python train.py --num_key_value_heads=6 --rope_theta=10000.0 --final_lr_fraction=0.0 --batch_tokens=[16384, 32768, 49152]
MLP neurons of a small language model. Each row is named by its layer, matrix (up: input weights; down: output weights) and neuron, and shows model dimensions 0-127. Each number is 500 + 50 x the weight over its row's rms, rounded and kept within 0 to 999. Numbers have three digits each.
After each neuron's rows, "fires before" lists the tokens most often just after its 100 highest values on Wikipedia text that the model never trained on.

L11.up1281:494555510385564437588524439450431515481510479476491524446565466552521546448444437554544446488442400554459532444519417506556452523535525515510456506498513523401558481542468475488532581477475509567509512507468568521525462446493484508461514544562488547472546632546515489488572458396525577481419453481424486497531549420569477512477449502515467459464532387480497545493524550590442441568469
L11.down1281:491503413482448477500480559376478549455485541477514609561582378528589500583424451538473579419510443427527489508475528486555445525458476461401536596491495459478509476428493478528584458470457475448479414433475462448470528483569529541495503449498499468555464448548402608412506491484519561471531491464488520484589522471492457451517531537480452591457537449542486478576444546545492504504485
fires before: "\n\n", "\n", " |", "-", "|", "–"

L12.up1073:540521463441554487474499610464545484537487551539528531489444485463423508482440570526526502537507537611493450539368486497490469475469507454523568454453515404470523525521485534505432433545467517459457572417432543530472594498569527503462487482582501572481479460493492448506459475502591477499605459556505535436492227506625524514467540507533525481466525492501507378554414510524365499527502
L12.down1073:440468382479491504519490446467544362430539477439480645494469431427538499561533526403395496488455432382440498453503529563441499534560561519528474438444448525542495473532472457545474523485495563527499507501526525529527399513507496485487637612411492444447497486468529523495593574478477494507411479451457476501482521532477424570503504581533530527486540545434505560407476452463517500577480
fires before: "-", "=", "\n"

L2.up403:435513588483454492457441528522522527544448415511580504531394456494515463487446484545470347523483611465556507465463521514557590495432463516444485485531438459457506442525543539585439562489476546475470488534572453516544563558481407478408518546445457535515469487477573537500414470546596558548500450498454517655421513421483485551571587498553476493424546495467539485535500477500548498504516
L2.down403:533489567491514483541523505460544567464460474502424541451504472507548442588498456593448466442543570604406565540438485579448448546555449471513485500478405530502448385528537466501541460502547517537471483518492531508437388487485464556517546422426506450486493530494569496449481467416375556575498501533500579508516594553531475523438478517461531455556446471517443562498469459528461464473516
fires before: "3", "22", "6", "25", "5", "2"

L12.up18:500542461475501462514488567444485557549471494570526508565525457523451527509506517517465501428512516433496508532596455471490421537539527522494530413470471466530528489397404500579518463618459494568404490579457510496558491507467442540528483515533486607536549510557550539526546440552472481507613401469497544542442366541619485490506575549475519509492475522461478488499470472464411514455414
L12.down18:530468560563408454563559489513452447455501481379427603507492511494535431420530531503484444494485490552395463426468583564491509399433473512534515540408522502486496512559542502453421523439503502496579424453450479574475450482471402419434481563486556427428428519496460465547454569410484538498436573572515498533471586477504498575492429558529530536503424551504442487521499466529469482384583
fires before: "e", "ing", "–", "ne"

L12.up238:489547483371523532458469552498544514519522561511520439494598439472558507453520471543533477500500566520449433510346575539571534367433441429538500454390409536500499423548473531411566448442510470584502518509415562528536516500583455465506472508488562462513536514497471509499413479541475474564453506546479465530589336501508514545520439481543589546502467557508451501488479550483555495389543
L12.down238:458478491507508441496543505539483587515538495573454630471428484525453510457447515513495473456520463450612487403570511516447511579468541460536508457545516447568484476503436492562405495521467500443441477598551489543412420521490454519448516636443612505421553471495449500594513482380483517436489500397562488510433532487436511526510616526514505467518615484545481530575473499515444513358470
fires before: "|", "b", " Am", "l"

L12.up1440:536505453523511514525511501477496518505508553515492509492479461492399505520467437459481511527500523589548411514407438475525471533459489437472583433554505512392530573459461639497390446510454447486443508435430509517485601462447568487440429505588483525508494473463508451521423472510612473441683443509492518449549314520558482484553546532493615508431521507491499391541413525481421486519467
L12.down1440:439502451491448527505498504466553339469490465488506728519495493430552513472546531461407471458443469415399554561472545542479463435581556530497420506410442516547524473520467453499509518525536557497459543545505523581527439541545490498514594572494556480417450493488511509435586541488479479517384560545480458512514551542490519497453480575515486513487504483473510557456483445464482485647534
fires before: "-"

L12.up825:520511498356559571460495556483499521563486559514514412526615446475552486459501423552502480490488479556467446506389525514540515457494450451556506467484470484497417454543426505466591489492514388525526500551363436552538477406511441519509503488520513463535533497486484507475484480533507494494550509509515537545539273491430536475452404467615525499465546604503426485468427494481518471395491
L12.down825:434461477541492446517520435553507495439570529570454432478371507538467500491510549561449449532465467426520544510521580569458446511466564470465459462526525483560537504503482507527400491550501531414487557584538548400441486511534515513491470586387571483444471447470373546571439456408457552456456456358500448471530513507498393508557615587481481549504520461472483562490530524514448525354459
fires before: "|", " ", "b", " Am", "ur", "r"

L2.up1351:430571486461516537476479482425458469567495563524455536530538531520505460420388473490472459483501485467463504429574525506478491566548498514423417498497579524527526463539455466514551521443525474474518391541530503451512488594424509509454542527506497503481546503404503555551364517527494516488576472488502535566509442447552535544560569508529593424437543525456576573476501495463496467526673
L2.down1351:507535464557480514595508586495438550468520459501558546547515498480495491501507647530484530362506496596535465528444401554497366542474498532564409602474493483491536494484577508477502532492549580462468486400445538517458492453446559444484511513440476475437423482494491480465478496471372538564451532502489575559521538487603548494510579445487541464515417506572401620441490430536507486574495
fires before: "=", "\n\n"

L12.up758:494560502393509557454513532494432533488492495545512511464567424485564484433543529547521534559494514561478455505378578496528559359477485431477443463539494514476505445605512503426614485486503414557489570516487446495476452487562509495505498494520610446493571495511465557472454436544399523560523518566472481534491397478536457525482373430521550532503552560566477526507429523460615477410513
L12.down758:492518528558614502467478488563529540488556567529488488523457513524488472541470507400523449421532509428585549478530539469503467496424519433458424501566525464528511493482476427554447471554495447412522453603525547444506540527537503562506488461412587496478555467498473514563497447452495507489454521382494480443510430436469528537507624552505434504514505494536509514533517529581418501243486
fires before: "|", " Am", "\n\n", "  "

L11.up891:494475531455521510453515540589429534506536474540566516438454614512491464493510463527457488462472488580505543527521570584512450460396508485496519505550536428508554427563484454500476463546385451529496387464576398471547505551464518590447470514496443527504597510537480497521541526415477618515519507560431484501489537432558480512364468506517497473514553555487477507530527560613510480463475
L11.down891:390547613539501512452450467539486539590524606594488587453523551488511478488431483495470566468491457557476486449526475533555449526437519508491518520531428499487523556514449444513544436453450512485549456407472534424557473431500443579565640526433589508569473510524406498547571482556541595489531452542562458428572465493520478451451529484468423467467508577531432540525464423470404456585548
fires before: "|", " |", ";", "\n"

L12.up146:533528482378565575434510544549456496502501518478487499464594455422582497436558543551506450509521511458506448518352532552477536392494478423512520474492476486465432464587514479531603459492535407493528525470471480532473451460478509492480484471522612427516608465519465483448439443526519531567527540529463539458505505474520441528374465511605530514517601589520562491512479530513519490392481
L12.down146:434493520551550443476492463568526497484580549602481479533419494518524477533470541491463476511449474452573486474488520462542475476437543470507484412557538471538517449524490494487425421536483499460487481551512488499473491453549496557504592620358537541453533478503546468558540484466444483486517401411464478483502475507504495532593561478448479511497544487549500549520520587541513488194523
fires before: "|", "er", "ad", " Am"

L12.up791:562510481446512525518500561459512489555446508534506572573454453550467493522510457490447517486507454558479462470396423484516445562542548421495545407443528513474414476448435516500433498433483451482433478534486469513548523404478493533512504470640546526499525490507536473566504491572434390371630438470468571516452320538458472493481513476435596442432599512485490535493450495528347441527467
L12.down791:480490444492477446534512439476461495436492477416489526479439573474470564441483529513522474559457539461397557514459578606464446368532485557503517563428530522549444569517464552471506523493544547457543503469431529529478437530519498488408464572472480514398386451488457520418532458404467581547431480516541392506513568527500458494505460608538497602544397386388467484444474536487478599516528
fires before: "-", "field", "ne", "e"

L11.up925:406557525537499472505513557485443550508477522423411478453523463491435566458447479535504519539518553538568444469484530500512493555436506492372510476486536589481542584644406515551554503426545528488524496372511527475588476481484462528518515579534494467481558486555556482493416512525521420511426516465431483552563492507533488531493421472602398514539519393469468586519541585507552512585450
L11.down925:530573404461488455534506606478419555494506621509437351520547457451479470497505496488538514526479464563572467546556591501500506514485544487574477566520561510633532543420396487512527439533466494459611485520463473494519393645510424467538492473471508449491515483514495547512515566455394458522440474475538547500555533471487536533536527549552502502472562523501546482547451481440429486610485
fires before: "\n", "\n\n", " |"

L9.up1090:534533381505494507544536522538539450486542513483521495467496493514491521392503536479547501403500547563533564610426566480566459410497499542535534569497489400561443474506484553588483435528457534477586497471514497437490607457480522468600458463531467522523575519477623496542555466512452436533490523522434484531667451519540493572482477458442571576502423513501556509441486486557510487471499
L9.down1090:534487556483563497447552543455550492461524523450565381574517517514458470545395497535486543583493603491567466528458520500592541501580479506501535438487522499441500523412565468438502521502501536566519526530510544504530612591498532483580453442525428373425518586466458523486429476472497470454517601419437472452538597548564549575516509605484507529558498511417470495435544414539561583515534
fires before: " |", "|", ".", "f", "ena", "ee"

L9.up491:495498430422477566445496508474521535544464534468436501590452476458474561591529481524431542568486452498483487349488442482493492479518507466524403514441458512484469523450569560552610543469434491507424551463444513537463479573533465474413507551498508504483530518499486527515396510550533580456523511402607491549430500565493505511566481470389492551425546509527528439554492456378476558487562
L9.down491:492458476414551494543428425470428500471480471568501511455511546523471534501571567487582505401591452500494516417496445514439532501420469493573440587492506547543500448543427512539483524438564475473472533397405500500508471442489375507531490527582538602523531488541532523572524531448435550471440460567531496501433481595431411460496525452545590419506438543405415568535492490497505534391523
fires before: "=", "\"", " ="

L11.up1183:561543443495497578440471577507498547510589451495521464476481565519481466443492543519544430447507489467515383489523526484498571483467519513502491498480475556519573535441536605515513491612546496523467447485482504556551495442414525455471488555568485452498580494593449438472481508449488440467556486434363508598563458508542447607530463427542528597611541466535524531489531493443401487514499
L11.down1183:422601565521488500459499582562505477535547485574492427509449460475475484476544438503574486466500428552465494505483516512505512412546633502539495542475492493468438514494522489419603519485478455514608563459497514481503451518529462545526511497535415469541438584483432517497486560507504502487455484589651527552448442476476604479501464425611459516460479435596553501611511485419514417544541
fires before: "\n", "\n\n", ",", "e"

L12.up946:520570480365541497454492539523463494542524553477520440437620434454527496395567469564538448537461517581474424529434529540571548392486449450567488489521451460419500490557465560450623462503485389499517485492454511532510469473489495480494469497538560452518537467501463511427478463514652508509533498539474533480541497490532492491438398521634547501497464579477461429510464522456587497356527
L12.down946:479503538548576472495479466539533491481554513589483561545369499506512479521461535514481470438533448430547526469516526477506477527494558482440396463465492505620561476526500473573390517526491524487442547540588518497483483492510507532518563609391594529382518481548456487533494498445436514476452427395540483468490461538503466515549597471477501536497632522573519591506498516482496533286503
fires before: "|", "\n", "ad", "a", "b", " Am"

L9.up980:509448482456422556557482430523454470494487479432587487439533477551468576446510469475520457418457551534501561539460502584510495500512531441558510557534468421479481493452459331584595526617543538404598474526402476492480475497504493562501431500630511494490560535440481514474526494501537483495497507532435420513461519520536395478361527495478558507464399536466530498509513434592459487516503
L9.down980:568469460506514522521547543553477549558543459476531483647434503510469548447423513480481595602405530466509439527459526458582519566635449415510597527494511483520477467488583565465549502511487663620526502613541489437506566466451492493582447410513464436478541537531501502486376480477536421597523489483436497469526529537551518513493500540449451453460424440521595488492437495553487496496508
fires before: " |", "ing"

L11.up957:530598430537452487537522550518480548435474481474433486406432557502441543481418498468639448495471559610613404526525502548572521481432548475511537472493525599492621526528424543517473521485464377459543452586559504501587438428487449595527512539570523580495580522532511437471546460440569516539583493508445459553595469410576482529469512461554515449475501489453544514454507417521543480537499
L11.down957:411550527507457513571584573484497453557477542496439527556543434506523454587469510510460516414483479538543518589504513549512504588504534493526490621471462562444430506464501465518504504427528489491522488435433523453486461593632390552587445404440562403640494515486474563569482504471483439480484510517561487495471530467503489458421533509574392539503525510477410472590451462498493369525542
fires before: "\n\n", "\n"

L12.up1244:517494483428547529555517562453496497555473491504510552538391543488399531552501467507493520557510480499525498491316400455412491585530570408464573460499541370475522567418427500543360495524436550477431426564501440526502553487453530482473541476578419558487538496536526496491503485511570466424621470438467548436501501528612475429501577482445542481462503402494503456539500473548347477563469
L12.down1244:523512427491472490519509454441526351417480421366509553456538519422514504489528499432473517466458524467359522504467524545507449388565478543545481483438434578503491480534486520456534513525572483532545514366479546567568451521486459500531499581492453462514402520436535496421512561546475507538424517592521486562536536488497495529484438585517473522484486553451570515437488477442524527625543
fires before: "-", "e", "dale", "eb"

L11.up579:536554562392476490465449394473502518544489412407553507505454548503552599564498565547471496427497586485498474501576494461494586501457459565416513551481478438579536475491406527489495573473423467499429478475474498489569494418438435483429517518519460608476559563602521407513548502388434485510477493481402507514471527526518505562448483576552453370488491426475461496486591493498492523492504
L11.down579:397579441426463450457504542500464490557452471455433553452495513547567486469502479511462496414525463432531488595488538520470493533424490474445446524501434475526483474432450507481555490430530541455513493466477469455588486530632442496507515647499506497569483511516481528415469541465532560524525435563555431455522453550396616413519471506530518442432536463387460562584526405483430458578512
fires before: "\n", "\n\n"